Weights of a small GPT-style language model, trained from scratch on English Wikipedia.
Size: width 256, 4 heads of 64, MLP 1024 squared ReLU, vocabulary 8192, 23.9M parameters.
Architecture: rotary positions, normalized queries and keys.
Training: a variant of Adam for these matrices, 13743 steps.
MLP neurons of a small language model. Each row is named by its layer, matrix (down: output weights) and neuron, and shows model dimensions 144-207. Each number is 200 + 20 x the weight over its row's rms, rounded and kept within 0 to 999.
A block is one neuron, or neurons of one layer that tend to fire together. After each block is what it responds to, as a language model described it from the Wikipedia text at the highest values.

L3.down382,224,198,197,207,160,228,195,172,185,216,217,185,194,194,203,218,223,230,202,208,175,182,215,204,162,202,191,197,206,169,187,193,165,219,194,209,171,172,200,197,200,214,153,192,205,203,188,185,211,205,196,194,166,212,230,199,193,202,222,259,208,211,209,210
Field-name starts

L10.down181,171,203,237,197,182,208,187,225,204,221,201,194,206,178,238,192,211,210,161,209,186,214,227,198,183,207,205,216,203,200,217,201,226,188,157,185,163,195,213,247,193,175,234,191,201,194,204,198,196,220,194,203,189,178,204,221,189,180,226,194,175,201,202,193
L10.down388,211,203,214,194,215,201,245,196,202,201,212,223,189,229,233,192,216,215,166,195,259,182,225,174,194,204,215,190,201,219,186,188,200,197,209,177,201,213,212,204,213,152,206,172,218,206,211,205,170,192,171,195,221,200,203,194,231,193,186,185,228,210,220,189
L10.down775,203,236,251,186,178,203,205,180,213,193,191,171,171,219,183,189,206,203,173,186,204,208,202,222,196,203,197,205,204,202,199,202,181,227,222,198,170,223,142,209,201,165,223,181,201,227,199,212,185,192,202,187,198,213,181,220,199,210,199,203,181,194,217,251
L10.down916,209,198,214,217,187,189,190,222,223,213,240,194,210,197,183,203,223,214,189,216,181,203,208,210,170,231,163,209,208,191,191,188,226,199,179,187,200,275,187,203,209,222,237,215,148,182,200,226,174,184,204,168,174,226,198,220,211,220,190,201,217,176,217,190
Converted-unit separators in tables

L13.down206,203,177,239,171,196,214,195,208,190,201,210,189,235,194,181,201,215,190,208,216,238,207,165,246,194,203,205,191,213,205,227,204,187,151,211,203,223,194,195,145,222,185,199,218,217,221,207,173,180,213,191,238,202,226,176,193,195,186,222,185,206,179,204,169
L13.down425,228,195,215,178,202,195,217,199,205,192,197,248,198,205,190,194,189,190,188,198,176,201,188,198,220,193,243,175,205,207,217,188,202,199,215,202,210,175,194,188,211,197,190,198,197,197,208,208,211,219,228,223,217,221,240,197,208,192,193,220,166,208,221,230
L13.down523,229,191,207,229,182,199,210,175,185,189,212,177,189,187,152,222,162,180,229,190,187,189,166,195,209,186,191,173,189,171,222,184,217,195,192,222,199,198,179,149,215,230,198,211,200,206,198,205,194,217,211,193,174,210,233,187,192,236,204,186,240,188,214,243
L13.down870,195,190,194,190,225,191,228,202,209,171,159,201,187,198,179,196,171,207,212,203,196,208,175,209,228,193,162,176,225,202,230,161,194,191,183,192,193,163,210,195,207,192,193,176,202,212,237,202,205,220,207,223,218,204,236,220,231,199,190,199,218,208,163,228
Table headers and partitive words

L3.down308,216,190,206,217,199,185,212,181,168,219,179,207,183,187,162,185,192,196,186,240,210,156,230,209,209,199,211,220,211,206,200,210,193,186,178,216,154,212,145,184,217,194,197,213,200,193,220,189,147,168,205,204,218,197,224,183,190,228,199,183,159,213,192,185
Table separator dashes

L10.down123,203,201,211,191,197,201,196,230,174,196,194,217,183,208,174,244,186,194,208,168,201,223,189,211,164,169,184,202,175,224,205,199,213,188,220,184,163,183,245,220,182,196,208,199,224,210,181,203,238,219,187,182,193,198,184,198,209,178,207,171,213,202,180,248
L10.down260,226,222,197,212,177,221,199,174,158,174,192,221,217,213,184,229,203,193,224,196,173,202,217,192,205,194,165,181,202,190,228,190,209,203,202,216,226,208,243,218,168,193,197,177,190,180,203,182,191,208,204,154,201,195,170,159,205,174,205,214,195,207,180,181
L10.down432,181,214,187,188,219,208,204,213,189,213,223,193,222,170,162,174,194,204,163,168,222,183,204,194,173,169,191,193,208,191,170,190,185,189,208,185,193,206,224,232,194,181,195,181,233,178,198,199,228,201,202,214,203,172,239,197,205,204,219,205,252,204,222,206
L10.down466,216,241,191,196,169,195,172,155,234,198,208,202,171,173,180,218,218,229,211,207,200,186,196,167,194,174,211,216,180,203,188,189,219,188,209,227,210,226,206,193,193,208,181,189,199,186,215,211,189,206,202,157,221,198,187,227,182,215,172,205,197,167,177,164
Table header column names

L13.down7,200,203,204,210,245,204,225,157,218,185,183,217,207,200,174,192,213,193,188,200,201,160,207,215,204,177,184,206,174,219,217,194,214,231,201,190,171,206,255,245,186,207,234,224,230,212,202,224,206,214,218,211,185,180,171,218,189,192,213,219,224,217,200,229
L13.down280,215,189,192,209,218,192,184,192,223,188,236,222,210,184,253,204,193,224,191,220,188,209,212,198,204,194,195,241,241,205,175,217,184,191,182,197,219,199,206,188,210,206,217,197,232,195,175,179,211,228,161,171,163,167,208,187,202,160,243,205,188,193,219,238
L13.down442,184,209,187,180,220,219,204,209,205,210,237,200,179,214,231,221,192,213,222,181,205,221,194,222,167,191,165,196,159,172,194,193,180,218,204,206,221,188,189,193,181,186,188,152,192,248,189,228,194,196,210,209,197,224,210,201,213,174,211,230,213,199,197,207
L13.down737,213,194,191,195,161,228,194,210,190,202,162,206,198,215,196,164,201,183,190,228,217,212,222,210,217,194,209,212,209,209,191,213,205,183,222,215,216,202,175,201,169,209,224,195,195,172,212,242,186,223,199,220,214,193,190,221,196,200,216,218,223,219,196,192
Mid-name word-piece continuations

L10.down28,176,186,162,179,201,203,235,211,205,159,194,195,230,229,170,199,195,215,224,166,171,194,186,174,186,180,182,201,183,183,216,189,225,201,172,186,212,223,185,178,197,190,171,192,185,228,214,224,179,170,200,223,166,187,255,207,211,191,234,174,201,208,201,200
L10.down448,194,202,180,200,186,239,211,190,177,152,216,229,213,191,206,202,207,186,232,209,176,206,168,182,191,221,233,197,192,182,236,191,199,198,225,169,221,204,195,226,202,210,224,186,204,205,194,216,206,195,197,207,216,216,172,204,217,187,204,208,191,191,148,186
L10.down596,184,216,172,192,180,212,211,190,214,182,217,224,220,204,172,225,156,198,213,157,195,213,191,190,198,196,210,213,195,181,208,206,196,219,190,191,189,169,214,178,148,228,245,190,219,215,194,211,215,194,210,182,179,208,210,245,187,207,211,184,149,203,201,189
L10.down969,226,190,175,218,226,190,209,209,223,218,225,159,215,179,213,228,218,185,193,219,183,178,200,195,199,174,215,166,172,187,197,155,216,213,193,215,206,204,205,211,216,183,238,190,168,206,180,186,196,196,178,221,143,202,217,254,212,209,221,186,183,201,233,234
Mid-name word pieces

L13.down222,173,175,247,219,183,209,186,178,222,185,209,178,174,176,158,204,226,218,182,212,203,199,199,199,194,215,187,204,226,191,162,188,202,179,214,185,212,167,220,175,251,202,206,195,174,185,151,251,209,193,222,191,191,204,211,173,229,224,182,203,215,193,175,212
L13.down541,174,256,190,215,213,195,197,181,215,185,203,230,211,179,208,214,164,210,199,210,207,208,226,194,206,236,201,177,225,212,165,198,205,240,212,202,214,175,247,236,178,225,218,188,211,251,232,184,176,205,199,192,200,201,235,229,213,228,210,207,233,223,198,195
L13.down685,204,186,195,159,198,187,210,188,203,206,214,165,210,207,225,201,182,215,160,211,230,199,213,227,200,228,201,188,214,181,195,177,213,181,197,202,198,212,225,212,205,211,204,199,225,208,191,174,195,201,220,217,187,173,206,204,192,189,228,189,214,198,179,181
L13.down718,206,218,205,243,177,175,205,191,174,218,246,164,189,203,200,243,199,197,232,205,199,200,228,195,178,168,214,232,244,212,200,174,181,201,185,184,238,203,171,217,180,203,181,197,185,211,235,210,173,210,185,199,237,172,225,181,199,198,213,212,209,196,190,203
Mid-token predictable continuations

L3.down106,212,200,220,212,178,218,224,191,199,216,159,210,179,207,196,200,204,165,198,203,176,215,193,242,171,241,167,210,216,190,165,208,185,192,198,205,187,224,161,175,201,197,209,190,215,203,219,209,197,179,226,197,239,180,181,198,194,183,189,221,167,226,215,195
Markdown table cells